config = dict(
    n_layer=13,
    d_model=320,
    n_head=8,
    n_kv_head=8,
    head_dim=64,
    d_mlp=1280,
    vocab_size=2048,
    activation='gelu',
    norm='layernorm',
    norm_place='pre',
    norm_eps=1e-06,
    positions='rope',
    rope_base=10000.0,
    rope_fraction=0.25,
    qk_norm=False,
    attn_scale=0.125,
    bias='all',
    tie_embeddings=False,
    parallel_block=True,
    init='normal',
    init_std_qkv=0.0295,
    init_std_o=0.0295,
    init_std_up=0.0295,
    init_std_down=0.0295,
    optimizer='muon_variant',
    lr=0.012,
    beta1=0.9,
    weight_decay=0.031,
    lr_head=0.00481,
    grad_clip=1.0,
    warmup_steps=200,
    schedule='wsd',
    decay_fraction=0.676,
    decay_shape='linear',
    final_lr_fraction=0.0,
    batch_tokens=[65536, 131072, 262144, 524288],
    seq_len=256,
    doc_mask=False,
    train_tokens=584000000,
    steps=2383,
    dataset='wikipedia_en',
)
MLP neurons of a small language model. Each row is named by its layer, matrix (up: input weights) and neuron, and shows model dimensions 96-191. Each number is 200 + 40 x the weight over its row's rms, rounded and kept within 0 to 999.
After each neuron's rows, "fires after" lists the tokens most often just before its 100 highest values on Wikipedia text that the model never trained on. A number after a token or word is its count.

L6.up329,206,162,147,202,139,137,188,193,278,192,181,237,242,226,200,167,172,192,172,160,198,147,215,197,149,240,233,221,240,109,157,192,171,180,186,171,175,229,141,163,113,205,228,182,188,229,244,256,178,207,193,272,232,230,255,169,218,169,256,227,256,145,188,160,217,231,208,151,224,187,233,175,203,252,131,224,225,219,181,177,208,237,128,153,255,146,153,221,189,222,245,230,203,185,180,203
fires after: "v" 17, " V" 13, " v" 10, "b" 9, "ev" 5, "t" 5

L6.up247,253,138,183,142,263,194,187,240,105,207,211,198,269,192,223,240,192,101,236,243,208,202,182,155,148,233,238,199,178,244,180,171,192,150,239,207,280,196,197,177,131,135,200,326,275,151,245,164,218,204,245,160,172,165,279,144,275,261,184,188,273,228,171,216,261,144,212,160,200,181,157,161,188,225,106,209,215,179,244,135,118,200,224,230,185,136,255,166,261,237,198,119,294,255,175,275
fires after: " h" 35, " H" 18, " in" 8, "H" 7

L4.up413,244,196,116,216,251,281,106,306,249,168,190,228,150,177,133,110,204,170,222,194,137,184,185,185,233,184,254,278,263,273,186,276,176,200,154,128,186,146,219,206,232,186,245,122,185,137,240,202,178,231,160,181,260,204,152,193,182,192,182,215,238,158,184,176,182,182,230,195,215,175,150,195,245,249,212,158,259,142,203,107,273,189,222,219,242,242,158,195,202,194,173,140,139,162,238,224
fires after: " h" 25, " H" 18, "." 7, "a" 6, " F" 6

L4.up959,199,168,232,173,240,222,180,260,204,176,229,212,304,169,200,246,169,235,172,223,248,173,167,186,255,121,294,210,255,108,149,242,212,214,179,212,259,196,213,236,178,152,180,239,253,258,118,232,124,229,171,161,195,253,141,150,267,199,129,204,178,205,199,207,303,168,179,198,187,209,258,219,297,124,236,231,251,179,149,195,198,154,159,184,203,207,197,110,164,166,234,125,228,136,215,220
fires after: " H" 21, " B" 20, " b" 9, " D" 7, " R" 6, " J" 5

L4.up748,205,212,179,170,213,153,249,180,188,182,147,102,241,149,214,215,236,196,204,181,269,133,169,147,194,226,188,197,193,142,146,202,196,217,276,241,164,159,229,234,98,220,211,255,210,185,194,259,259,223,207,214,240,181,236,210,226,248,263,174,224,195,237,214,169,152,229,180,164,219,233,232,275,243,214,218,258,163,213,203,168,234,140,126,190,226,121,203,190,193,226,149,136,124,128,201
fires after: " B" 16, " P" 13, "resident" 7, " tr" 6, "B" 4, "en" 4

L6.up1015,201,226,180,250,189,116,175,267,109,218,231,225,219,215,149,232,131,258,160,222,181,215,175,235,206,194,199,222,172,116,222,197,254,217,187,135,261,270,212,170,216,169,146,172,165,173,200,180,112,200,138,192,247,240,237,204,190,190,172,207,149,123,159,83,249,115,183,230,200,88,218,225,198,174,254,231,187,176,219,300,125,217,206,202,190,239,201,130,231,228,203,202,200,185,179,274
fires after: " S" 34, " f" 9, " A" 9

L6.up658,206,152,159,133,196,128,238,163,250,140,195,148,209,140,180,246,197,127,187,187,242,191,163,169,246,218,211,269,271,208,163,150,119,211,215,214,174,237,252,204,232,216,188,194,226,214,176,218,99,286,250,225,238,177,187,157,272,179,231,179,155,191,147,96,198,175,226,219,218,184,193,208,229,226,312,215,199,214,230,134,158,125,227,249,218,192,217,183,168,286,195,129,167,121,190,153
fires after: " l" 33, "l" 12, "ol" 8, " L" 8, " (" 4

L6.up598,243,226,219,220,271,176,226,160,184,228,228,148,147,171,224,136,272,181,216,216,150,171,195,197,240,246,314,160,120,198,219,238,152,188,238,279,229,234,211,208,246,224,272,226,195,201,109,191,196,219,171,116,158,182,247,203,173,182,207,200,226,259,139,203,228,191,231,268,167,230,122,125,159,240,142,170,209,180,111,226,174,246,204,191,198,189,217,168,155,262,156,287,197,197,151,272
fires after: " c" 17, " S" 12, " s" 8, " sc" 6, " rec" 5, " p" 5

L4.up55,154,233,226,262,214,196,149,183,205,203,150,194,149,195,177,177,204,191,234,237,219,148,132,180,147,276,217,252,188,254,210,202,162,250,246,236,250,211,202,193,167,255,171,181,156,213,185,281,181,209,167,144,221,285,203,150,156,159,148,247,150,266,160,219,202,218,210,220,238,189,188,162,138,290,167,224,283,237,157,186,246,133,224,150,210,211,201,256,193,179,259,251,209,214,220,225
fires after: " F" 17, "F" 11, " l" 9, " S" 8, " L" 7, "per" 5

L4.up323,223,259,211,221,207,163,227,144,85,179,174,165,197,115,267,170,234,180,191,232,91,273,184,147,235,269,207,207,122,199,171,218,98,240,165,189,273,139,284,186,225,247,196,182,214,190,94,215,195,149,227,204,175,230,156,213,223,251,223,184,150,232,96,165,220,201,185,193,205,176,183,165,198,298,248,236,263,176,215,182,227,178,164,178,109,206,218,109,219,218,202,168,255,218,109,217
fires after: " J" 13, " s" 12, "ash" 9, "e" 7, " S" 6, " j" 5

L4.up726,296,125,189,258,167,245,136,239,210,270,228,230,249,245,119,152,245,241,171,248,185,191,198,229,253,224,216,136,168,219,159,255,166,250,245,196,194,178,134,160,195,168,259,191,196,213,181,202,207,234,123,167,241,188,237,199,204,172,216,249,176,234,244,198,175,192,197,258,222,248,194,240,204,174,168,189,251,283,199,224,230,216,188,200,170,298,146,183,245,177,202,155,147,189,227,152
fires after: " p" 21, " V" 10, " P" 10, " gr" 9, " R" 6

L6.up295,188,185,222,130,189,202,102,107,176,272,211,208,163,205,224,195,226,202,133,194,217,182,220,152,250,85,197,194,235,174,154,212,181,186,203,179,110,211,212,176,205,151,232,132,188,214,235,199,158,222,162,226,200,226,190,159,252,136,236,169,186,275,206,258,225,223,201,258,220,180,282,157,246,167,246,234,250,193,196,221,179,202,175,194,218,215,102,153,199,167,208,304,263,177,195,251
fires after: " comp" 11, " C" 11, " Comp" 8, "ro" 8, " c" 8, " sp" 6

L6.up1085,168,169,220,169,245,245,213,180,204,219,236,213,165,169,105,140,243,178,230,147,221,211,177,219,196,165,161,185,249,221,228,175,202,265,99,192,253,261,266,181,246,229,154,226,188,146,215,189,248,202,204,155,177,227,222,164,229,214,169,200,175,211,120,230,219,217,169,169,183,264,181,153,259,246,172,243,206,265,171,208,282,164,204,280,154,152,235,162,264,218,202,176,227,189,341,246
fires after: " g" 12, " br" 11, "l" 10, " p" 8, " Z" 6, " P" 6

L6.up707,170,209,218,214,153,238,234,222,212,138,215,193,227,189,201,227,246,160,237,226,185,230,195,139,241,224,216,216,274,196,204,216,156,163,168,236,267,136,157,181,171,173,227,222,186,185,214,217,229,232,217,182,245,238,310,212,250,200,235,136,158,252,225,117,260,231,240,213,176,205,162,226,303,213,163,185,179,247,188,232,253,192,130,209,235,247,157,203,164,237,180,225,145,158,187,224
fires after: " L" 15, " D" 12, " P" 8, " R" 8, "v" 7

L4.up821,193,85,173,177,202,190,193,190,195,189,185,233,197,224,211,225,167,243,235,153,205,211,237,166,220,246,255,155,198,156,215,216,168,263,152,203,176,189,202,251,221,239,243,271,211,238,236,232,160,234,207,212,284,176,156,178,236,166,205,243,244,297,192,216,193,209,184,264,209,243,87,229,192,179,177,178,190,224,183,181,144,251,186,242,119,263,197,178,229,213,246,211,203,188,290,247
fires after: "p" 22, "P" 10, " p" 9, "ro" 6, " D" 6, " P" 5

L10.up367,145,157,118,183,212,247,168,198,209,170,260,178,115,197,192,186,227,172,204,157,206,245,207,212,185,208,158,183,85,245,163,235,207,301,164,162,263,135,177,190,157,183,225,188,153,181,184,179,201,190,188,186,160,242,218,161,223,189,203,290,218,170,218,182,213,153,174,166,198,212,151,213,225,209,212,216,207,210,215,151,176,248,205,187,179,190,243,220,218,144,136,283,250,243,223,172
fires after: " " 56, " M" 5, " (" 4, "r" 4, "nd" 4

L4.up592,205,160,189,196,203,174,190,224,219,176,268,180,203,214,204,269,195,156,220,195,174,167,248,200,212,190,142,160,172,196,258,190,206,235,259,176,121,255,195,254,161,191,92,204,187,153,166,192,232,219,205,209,150,197,175,148,205,249,155,254,218,202,191,208,239,212,273,230,148,109,198,186,220,254,131,240,204,226,217,134,175,155,200,225,219,180,169,225,255,169,169,223,214,164,189,198
fires after: " " 52, " in" 7, " v" 7, " –" 4, " that" 4

L4.up770,198,190,219,266,231,205,217,234,167,146,150,205,158,216,167,246,222,171,201,192,272,204,275,191,186,168,213,190,203,244,167,145,174,163,252,203,227,252,188,198,214,174,273,242,159,149,84,268,199,169,238,161,233,178,192,192,231,199,201,139,205,209,177,138,205,192,133,157,279,205,135,235,159,181,227,241,253,153,250,249,235,216,111,176,195,162,292,179,175,172,173,201,239,252,101,220
fires after: " L" 39, " l" 15, " " 14, "L" 6, "R" 5

L4.up887,271,138,219,225,191,123,174,144,229,172,230,204,173,174,137,159,148,176,230,184,192,172,291,221,188,180,228,247,224,166,132,227,210,104,301,179,235,169,209,231,212,161,224,163,239,166,128,135,216,212,199,151,227,180,167,162,184,140,148,257,189,190,277,234,180,205,171,188,193,179,248,193,205,177,135,141,233,174,237,278,248,206,188,206,133,146,271,124,303,97,220,191,194,265,148,225
fires after: " p" 35, " G" 18, " P" 13, "Q" 6

L7.up736,199,215,283,227,171,146,170,203,287,226,156,240,191,219,207,178,130,121,177,202,226,191,232,212,234,213,176,197,223,183,191,168,203,186,198,249,185,221,181,153,161,141,206,222,164,184,152,160,181,235,132,203,207,217,248,245,207,168,153,197,233,206,231,188,262,212,161,163,193,193,226,242,180,179,154,151,206,190,276,90,182,178,161,278,204,119,113,158,170,198,226,180,195,173,177,295
fires after: " h" 16, " C" 9, " c" 8, " D" 8, " P" 7, " A" 5

L4.up262,228,126,182,222,259,164,192,240,175,285,186,200,228,315,126,189,147,215,231,171,238,180,152,230,245,252,242,159,201,228,239,164,192,192,175,225,161,185,201,193,103,195,181,222,149,165,198,273,183,228,209,174,228,232,181,177,236,175,163,232,211,176,198,205,151,249,152,250,235,129,133,163,220,184,196,184,206,249,180,197,298,275,155,179,227,222,218,138,221,175,245,163,249,180,272,214
fires after: " p" 29, " P" 24, " sp" 8, "p" 6, "pl" 4, " sh" 4

L7.up1029,169,193,162,237,271,154,139,161,158,136,137,248,184,176,254,202,193,221,215,153,208,241,171,226,199,249,267,193,169,248,286,181,204,247,157,162,129,163,156,168,204,179,188,195,198,214,252,231,221,228,171,175,176,249,217,145,247,267,167,163,242,170,137,158,131,192,241,159,169,240,192,189,188,195,154,270,246,151,157,234,166,171,157,156,163,141,183,143,210,296,197,197,201,179,227,296
fires after: " the" 25, " The" 15, " h" 9, " in" 6, " a" 5, " ev" 4

L4.up741,183,150,209,213,257,155,205,238,129,285,220,187,257,113,237,196,187,179,184,180,176,129,201,183,173,208,156,210,163,218,214,247,112,179,210,115,215,258,249,214,178,210,195,226,280,211,138,231,179,217,194,192,215,252,125,179,147,249,173,130,197,219,192,213,149,184,187,276,314,170,202,162,230,189,172,216,190,227,286,178,235,169,211,186,197,179,235,205,239,248,268,154,164,223,200,213
fires after: " S" 22, " s" 17, " to" 6, " T" 6, " B" 6, "S" 5

L4.up979,240,163,212,166,168,156,170,194,185,155,203,200,142,154,204,138,243,182,206,194,207,184,190,195,210,200,206,232,240,295,182,250,150,191,250,226,186,146,170,231,154,181,265,263,241,164,193,207,105,227,149,188,175,301,160,192,251,213,231,152,197,174,214,114,145,198,182,210,167,194,167,219,222,166,196,165,212,264,237,219,269,221,171,213,195,249,160,197,205,175,214,232,230,191,272,93
fires after: " in" 15, " l" 14, " L" 13, " and" 10, "fl" 8, "," 5

L4.up639,269,147,196,237,170,223,272,246,181,203,233,151,229,161,180,162,162,136,152,289,160,155,224,234,186,165,181,182,236,156,223,219,252,114,244,178,161,251,183,219,134,181,202,197,176,223,202,160,125,99,145,143,232,221,174,298,146,191,157,192,190,149,221,239,264,268,217,247,282,189,218,215,148,190,266,243,216,202,292,202,135,182,220,256,229,225,279,283,171,181,204,197,203,246,233,234
fires after: " f" 24, " B" 10, " out" 8, " ac" 5, " G" 4, "95" 4

L4.up826,232,219,105,255,227,192,140,254,262,216,225,210,143,151,245,218,164,197,181,161,255,198,206,214,174,190,136,233,214,262,180,179,161,162,251,288,215,282,174,155,113,218,221,262,175,175,243,204,199,196,249,236,216,230,181,193,211,267,173,185,134,195,221,214,208,248,223,202,235,219,159,169,254,210,266,157,211,311,263,154,177,103,136,131,252,247,227,290,215,212,206,167,236,91,128,259
fires after: "at" 19, "and" 16, " d" 7, "s" 6, " l" 4

L8.up1063,226,157,197,193,189,172,193,203,259,230,226,135,238,218,175,151,213,184,260,234,186,209,159,159,193,220,240,201,181,183,156,248,184,237,189,237,297,125,190,199,195,197,162,187,251,194,209,227,246,202,121,203,205,159,243,204,154,208,229,174,114,198,254,200,286,218,217,162,231,282,169,204,210,179,198,194,136,189,212,181,202,207,195,168,217,167,188,204,199,264,208,170,125,187,134,155
fires after: " B" 17, " P" 14, "P" 10, "ubl" 6, " Pro" 5, " K" 5

L6.up1042,177,155,189,240,228,194,234,217,185,188,198,139,203,192,118,200,284,215,124,230,118,229,194,210,260,294,242,215,187,159,164,242,163,196,149,178,163,89,216,143,193,168,259,224,182,189,125,194,208,156,220,210,228,215,261,216,261,223,186,160,206,160,214,169,108,199,209,194,186,221,177,204,246,177,250,192,241,222,234,228,248,216,175,222,237,242,266,148,198,170,221,205,168,175,197,243
fires after: " V" 30, " R" 14, "v" 6, "od" 5, "V" 5

L4.up878,188,133,221,252,197,217,192,214,231,99,265,120,204,221,174,134,198,145,162,237,172,161,202,270,240,182,203,180,175,70,184,175,131,163,250,236,160,185,160,219,130,255,166,177,127,270,209,201,232,184,212,236,207,269,173,205,168,206,167,266,217,223,167,231,247,197,200,181,145,236,174,182,192,301,271,251,202,188,197,200,175,269,228,183,145,220,270,292,137,188,192,222,251,199,113,173
fires after: " the" 21, " R" 8, " B" 8, " out" 7, " J" 7

L7.up1115,240,251,189,122,245,170,208,251,305,123,200,189,246,161,182,231,221,206,233,135,252,192,195,212,284,190,163,95,223,215,205,161,175,203,124,212,211,212,238,139,195,200,152,105,201,211,203,195,197,174,192,222,221,181,142,173,174,206,204,118,191,156,107,174,254,253,101,225,223,232,229,168,161,180,217,220,204,206,234,201,196,242,216,165,232,272,203,274,257,150,237,197,239,162,145,183
fires after: " c" 20, "C" 17, " C" 15, "T" 5, "one" 5

L4.up1149,190,201,132,172,205,192,196,262,246,233,168,212,220,210,216,191,199,148,226,171,194,201,226,205,203,294,203,209,156,273,136,223,151,221,175,178,193,235,270,189,191,167,205,124,249,213,190,188,130,208,236,142,288,273,205,153,228,233,173,238,133,283,183,142,239,230,194,233,202,157,137,148,226,259,265,195,204,188,208,230,230,203,217,226,191,238,222,146,281,175,153,198,147,254,244,200
fires after: " T" 18, " t" 16, " B" 11, " s" 8, " S" 6

L4.up422,202,191,188,215,147,137,186,189,224,206,198,202,166,215,233,207,196,163,242,225,190,216,172,171,222,177,194,213,131,157,137,183,168,136,249,193,221,182,258,181,175,130,223,236,154,236,177,221,148,213,274,235,133,163,171,153,192,157,153,137,152,230,194,214,170,149,200,202,196,245,261,204,156,199,200,251,232,249,146,221,196,177,220,178,198,211,266,216,189,278,198,180,195,171,189,251
fires after: "S" 16, " h" 13, " S" 9, " H" 8, " J" 7

L4.up1072,237,205,207,223,141,205,207,183,236,171,226,219,264,207,190,174,229,227,193,191,188,124,162,246,214,205,254,211,212,120,201,183,237,234,197,218,241,161,265,161,144,197,218,158,252,155,201,252,208,197,236,236,213,193,231,186,178,215,234,188,172,249,160,208,150,144,176,314,178,213,219,250,255,204,136,269,201,242,166,235,227,187,228,207,193,178,210,215,199,238,191,186,158,223,131,259
fires after: "S" 15, " S" 14, "ug" 7, " des" 5, "es" 5, "k" 5

L4.up666,182,165,187,247,146,179,210,175,217,246,218,216,169,171,266,254,181,182,167,191,213,232,222,168,162,184,251,245,180,204,291,168,118,145,148,205,174,231,234,181,202,219,240,271,210,198,218,158,244,144,244,133,152,175,126,216,179,249,210,226,274,276,244,180,190,171,208,203,266,176,198,165,236,220,227,215,129,164,177,168,218,239,263,145,234,188,210,163,242,196,188,175,222,230,223,160
fires after: " ro" 13, " U" 12, "e" 10, " prot" 7, "omin" 7, " rele" 5

L4.up407,235,132,175,209,219,188,272,175,148,129,221,265,202,211,177,182,179,263,189,222,184,153,217,206,218,160,179,202,121,268,179,203,168,118,148,194,154,146,218,198,190,222,133,138,130,221,249,202,228,238,191,202,247,191,172,200,246,250,168,108,194,163,199,195,186,241,170,184,206,203,182,225,168,195,183,162,205,198,124,182,192,200,240,235,255,273,181,225,208,159,262,202,165,156,159,272
fires after: " V" 14, "v" 13, " c" 13, " Sc" 5, " g" 4, " C" 4

L6.up848,270,222,250,203,213,191,154,205,165,214,182,193,162,208,176,193,177,231,214,224,212,172,143,239,209,155,154,85,184,149,162,217,230,147,242,195,257,238,189,182,152,179,191,231,193,116,167,205,211,265,218,167,169,186,254,190,220,142,285,146,164,124,201,194,167,221,103,179,173,187,297,198,229,219,192,208,165,209,177,220,136,212,244,183,171,177,226,165,226,209,269,180,153,237,204,200
fires after: " A" 12, " F" 11, " f" 9, " was" 7, " H" 7, " a" 6

L4.up136,214,248,133,245,297,209,264,198,190,159,166,137,138,237,231,144,139,162,175,185,179,196,187,223,138,199,215,221,186,175,228,232,198,189,144,203,245,193,149,281,151,284,131,164,209,250,192,213,241,206,162,210,141,93,158,231,206,139,157,242,224,127,171,180,210,156,184,201,257,180,210,227,197,176,172,235,241,175,211,199,232,221,133,243,162,213,207,257,209,195,222,180,151,225,203,230
fires after: " C" 17, "v" 12, " R" 10, " G" 10, " V" 7, "i" 6

L4.up172,193,159,191,177,174,227,225,239,227,176,212,208,244,192,168,157,121,281,220,201,228,187,210,234,147,179,263,262,221,174,248,224,181,224,122,152,201,252,199,170,274,224,246,178,200,186,181,173,204,204,241,245,289,220,170,184,171,179,206,208,208,153,204,189,163,142,197,191,260,184,220,199,211,227,137,190,242,171,161,212,144,211,189,199,284,304,216,185,215,147,251,197,197,96,199,230
fires after: "." 51, "I" 11, " h" 6, " ch" 4

L4.up265,200,221,208,167,156,214,241,280,226,150,153,213,179,148,201,227,197,230,203,204,204,214,151,118,218,172,205,163,213,225,234,183,144,181,204,217,162,131,223,279,184,207,183,177,240,159,228,184,204,207,260,189,161,156,195,184,206,236,190,172,224,185,120,143,206,178,222,243,177,217,211,202,170,231,208,170,115,213,227,240,199,177,237,217,153,202,185,227,217,212,211,228,171,216,222,188
fires after: "l" 19, "on" 9, "ol" 8, "us" 7, "il" 5, "oin" 5

L4.up600,270,203,203,241,183,199,184,156,235,192,203,233,172,165,209,145,210,218,218,249,190,177,163,253,156,96,204,214,183,190,158,185,121,223,192,258,240,180,122,197,168,177,186,192,217,269,177,185,237,213,182,259,197,209,203,208,218,194,130,158,180,150,162,119,250,162,125,234,167,205,213,222,218,195,216,158,271,249,178,231,213,246,193,135,170,175,140,241,226,211,172,170,194,236,212,220
fires after: " V" 32, " D" 16, " R" 15, "v" 7

L4.up215,183,167,244,224,182,193,203,185,277,204,212,192,219,161,201,152,201,212,230,215,244,154,136,217,213,151,178,186,181,186,283,188,151,168,126,171,228,272,264,175,242,188,233,246,205,227,154,265,202,195,221,159,250,162,267,151,286,205,217,211,213,206,274,208,140,231,189,208,171,210,236,234,271,175,206,145,194,224,227,98,208,233,198,194,161,197,191,141,178,197,187,227,144,236,185,244
fires after: " C" 22, "P" 11, "oc" 8, " p" 8, "ode" 6

L4.up200,233,115,231,216,223,153,212,245,206,189,183,183,232,123,155,207,183,260,206,195,210,260,239,206,151,183,211,167,214,177,164,199,278,249,128,212,196,177,138,204,155,188,183,237,212,226,216,219,168,264,227,82,212,238,239,239,232,215,150,258,225,161,170,183,280,190,200,260,204,136,132,223,256,194,157,221,222,264,223,230,216,179,169,175,185,203,143,198,177,221,195,188,170,193,178,230
fires after: " P" 24, " p" 21, " H" 11, " w" 7, "p" 4

L6.up792,206,156,220,143,207,207,214,144,193,193,158,146,252,246,188,212,192,248,186,200,209,189,178,233,265,187,304,173,164,173,244,236,219,167,176,175,300,95,250,246,134,129,213,262,156,162,209,199,260,229,209,178,239,167,195,151,208,181,163,190,204,145,225,225,190,193,130,156,179,149,177,172,236,165,178,169,187,223,202,257,196,196,234,127,228,118,196,188,255,219,285,199,198,233,176,192
fires after: " F" 34, " K" 16, " f" 9, " D" 9, "F" 4

L4.up1245,245,161,145,174,223,284,131,230,222,219,162,214,142,150,245,233,137,188,171,195,195,268,164,217,219,184,207,212,128,178,225,127,253,219,182,195,238,270,242,228,166,198,157,178,154,185,193,206,225,211,165,213,213,249,164,172,127,182,208,221,234,218,137,190,164,180,189,205,283,225,188,205,134,178,143,238,225,204,231,193,182,251,186,114,204,177,185,116,244,190,173,238,241,245,219,197
fires after: " M" 15, " " 12, "m" 11, "1" 10, " be" 9, " m" 6

L4.up98,230,177,206,175,202,182,166,222,124,260,219,279,186,172,152,194,164,204,129,254,214,167,252,239,226,174,307,191,146,214,199,166,167,194,150,210,194,160,246,232,161,186,226,217,255,199,151,160,203,180,168,160,224,204,188,186,297,147,192,172,160,213,239,164,206,173,207,182,199,219,202,236,197,169,242,177,233,165,242,113,186,171,209,182,217,222,144,188,238,241,94,186,145,137,243,243
fires after: " I" 16, " E" 12, " B" 8, " Te" 7, " e" 7, " H" 7

L7.up1108,215,152,226,276,246,209,136,157,228,206,245,235,244,254,234,173,161,189,235,239,201,229,252,214,289,193,195,223,160,238,243,240,160,206,217,201,125,194,170,216,178,194,215,165,170,166,199,198,226,234,220,170,166,197,215,166,200,208,261,109,199,150,156,198,118,170,265,171,199,238,226,184,197,150,228,97,177,223,110,180,252,196,202,199,165,188,249,217,144,178,172,104,198,189,254,217
fires after: " the" 22, " r" 8, " D" 7, " his" 6, " a" 6, "idd" 6

L7.up1034,218,180,208,214,144,260,163,211,203,195,162,177,123,172,187,196,167,186,164,151,183,253,160,223,140,267,269,258,157,225,272,206,199,220,199,184,184,179,222,195,233,243,180,233,199,185,163,217,271,181,211,174,220,228,186,157,221,264,179,251,237,147,179,199,189,154,216,255,212,241,203,188,177,164,152,190,248,182,199,222,244,226,191,104,238,192,160,185,214,187,169,254,172,163,169,197
fires after: " " 23, "1" 19, "f" 5, "c" 5

L7.up858,250,166,192,206,250,234,129,223,161,189,191,202,177,233,200,145,222,279,188,201,126,166,148,220,212,205,177,200,176,178,237,164,202,220,230,189,225,180,155,192,164,295,86,223,199,173,169,210,224,205,113,211,198,190,187,189,100,176,144,204,206,224,138,172,227,213,263,219,206,205,243,262,168,166,222,199,242,251,199,98,198,282,161,223,216,162,136,193,256,221,209,173,209,187,174,253
fires after: " St" 25, " T" 8, " F" 7, " S" 6, "st" 4

L6.up27,208,183,215,159,204,215,132,248,187,210,177,238,186,153,231,248,230,147,166,217,187,171,198,218,164,219,253,153,200,135,222,164,213,181,217,187,161,105,210,161,246,242,183,165,233,200,199,206,280,174,258,156,203,169,224,181,226,134,250,234,293,219,185,183,140,212,225,191,226,200,171,230,179,280,174,233,204,248,214,210,171,211,186,161,175,218,195,199,164,199,256,246,233,235,226,247
fires after: " P" 21, " p" 12, "op" 7, "P" 5, "ag" 5, " C" 5

L4.up932,185,218,209,142,260,208,156,239,257,165,207,240,164,237,195,199,178,232,271,134,287,159,145,196,211,158,120,197,192,198,193,176,171,177,203,219,152,278,209,180,248,167,155,212,182,200,180,202,245,192,181,194,239,215,151,213,197,199,182,194,132,246,148,202,193,207,185,261,225,222,173,178,241,193,173,167,231,237,180,117,187,221,208,131,198,199,149,192,230,242,258,175,191,161,253,197
fires after: " C" 16, " c" 8, " D" 8, " G" 7, "ad" 6, "C" 6

L4.up852,107,168,142,215,222,203,212,262,280,203,197,185,178,180,219,203,249,207,256,262,162,212,80,221,174,194,187,196,203,160,211,201,255,202,228,162,205,282,209,230,203,226,183,229,99,116,203,201,152,186,222,172,258,198,245,138,183,213,237,231,225,254,184,157,114,276,245,210,220,193,190,240,241,190,170,161,219,192,175,187,221,238,126,140,218,177,132,169,153,148,186,144,148,182,224,140
fires after: " P" 16, " f" 12, " M" 10, " F" 9, "m" 8, " m" 6

L7.up707,258,106,314,234,222,213,133,205,158,236,177,220,164,205,203,191,204,209,188,238,244,153,207,193,184,187,234,262,219,212,191,155,182,227,215,143,145,161,221,138,200,135,200,232,229,176,253,197,196,210,215,189,255,202,186,166,107,192,210,172,252,223,197,239,228,227,220,201,205,138,227,234,274,218,111,208,242,175,154,181,205,221,185,134,202,205,117,224,256,182,231,202,249,176,258,199
fires after: " K" 17, " C" 15, "ak" 13, "c" 11, " c" 10, "6" 5

L4.up584,224,158,230,164,228,182,212,201,193,195,187,204,189,237,171,194,220,185,238,212,124,138,211,222,224,117,177,190,220,237,240,189,209,169,166,260,232,194,272,127,237,129,191,171,224,85,171,211,136,169,152,137,214,179,188,180,186,234,177,157,150,260,223,248,144,191,142,265,188,186,211,242,310,186,171,250,232,241,264,185,191,246,220,226,222,194,231,145,243,215,153,195,199,223,180,269
fires after: " p" 21, " P" 11, "f" 10, " ch" 8, "." 5, "P" 4

L8.up1120,212,241,166,184,166,202,240,188,165,206,238,213,175,187,220,197,172,234,228,165,237,256,164,146,212,229,173,194,269,191,131,256,209,197,280,255,236,208,131,186,145,218,178,130,208,189,183,251,186,139,294,202,197,239,187,193,162,217,230,198,202,228,97,228,201,213,196,114,254,227,133,194,136,210,192,145,306,272,165,199,235,132,179,217,185,183,259,165,109,258,255,215,127,228,278,173
fires after: " |" 48, " N" 5, " L" 5, " l" 4, "5" 4

L9.up1160,180,260,196,204,244,228,211,91,272,220,243,246,249,210,174,224,107,206,162,204,231,237,140,232,163,201,208,260,237,215,217,218,146,205,155,253,191,239,183,225,245,220,250,292,174,165,200,169,195,163,228,263,198,199,268,196,202,233,199,186,200,163,258,204,168,221,232,215,173,230,261,257,200,227,180,187,216,230,167,137,170,197,221,149,157,159,237,201,232,159,201,257,161,180,264,171
fires after: " " 27, " on" 14, "se" 5, "ace" 4, "On" 4

L4.up533,165,168,186,136,191,216,173,242,248,179,252,290,189,201,107,205,246,191,238,254,134,232,134,148,201,204,217,191,196,195,138,200,220,227,172,206,158,200,240,244,255,254,205,173,246,142,211,189,196,165,177,163,235,155,212,260,189,171,186,193,202,181,73,230,228,160,230,223,227,159,117,246,230,228,210,167,227,184,239,201,254,122,69,168,159,193,221,194,215,207,187,120,180,251,219,172
fires after: "h" 18, " h" 12, " H" 11, " R" 7, " f" 7, " She" 5

L4.up9,231,159,288,197,211,204,192,202,145,248,213,223,194,192,203,196,227,144,196,202,211,175,227,234,217,193,194,252,287,164,133,185,141,221,207,141,202,242,213,238,189,159,204,196,238,231,257,196,163,219,259,231,226,245,200,220,216,100,244,190,232,224,198,125,248,206,203,209,154,143,189,216,278,124,113,253,214,188,268,248,167,172,215,182,182,203,223,235,136,241,249,194,202,182,147,130
fires after: " T" 18, " (" 14, "-" 11, " l" 11, " L" 6, " \"" 5

L4.up294,200,159,208,215,183,193,192,157,200,184,168,239,144,156,221,223,224,197,142,225,126,237,205,216,242,147,123,185,227,148,213,259,190,208,103,134,190,247,150,219,198,164,252,114,197,264,130,187,160,200,190,207,258,273,184,184,129,239,243,259,216,176,145,211,145,247,179,223,184,171,236,235,200,227,254,218,207,183,162,194,206,268,174,190,182,169,158,212,139,137,205,158,228,245,189,234
fires after: " M" 20, " b" 20, " m" 9, "st" 8, " inst" 5, " Gr" 4

L10.up105,218,212,240,260,254,179,132,187,188,212,272,225,170,208,220,154,238,141,235,222,223,262,162,152,208,232,125,196,253,225,160,169,197,189,168,188,236,177,285,59,181,129,229,199,160,223,210,184,234,245,198,253,186,197,203,212,245,116,210,175,203,157,241,251,201,197,215,159,134,172,153,217,184,234,191,231,194,179,266,154,179,166,177,241,185,130,214,223,166,302,314,194,214,257,220,166
fires after: " S" 18, " P" 16, " A" 13, " M" 4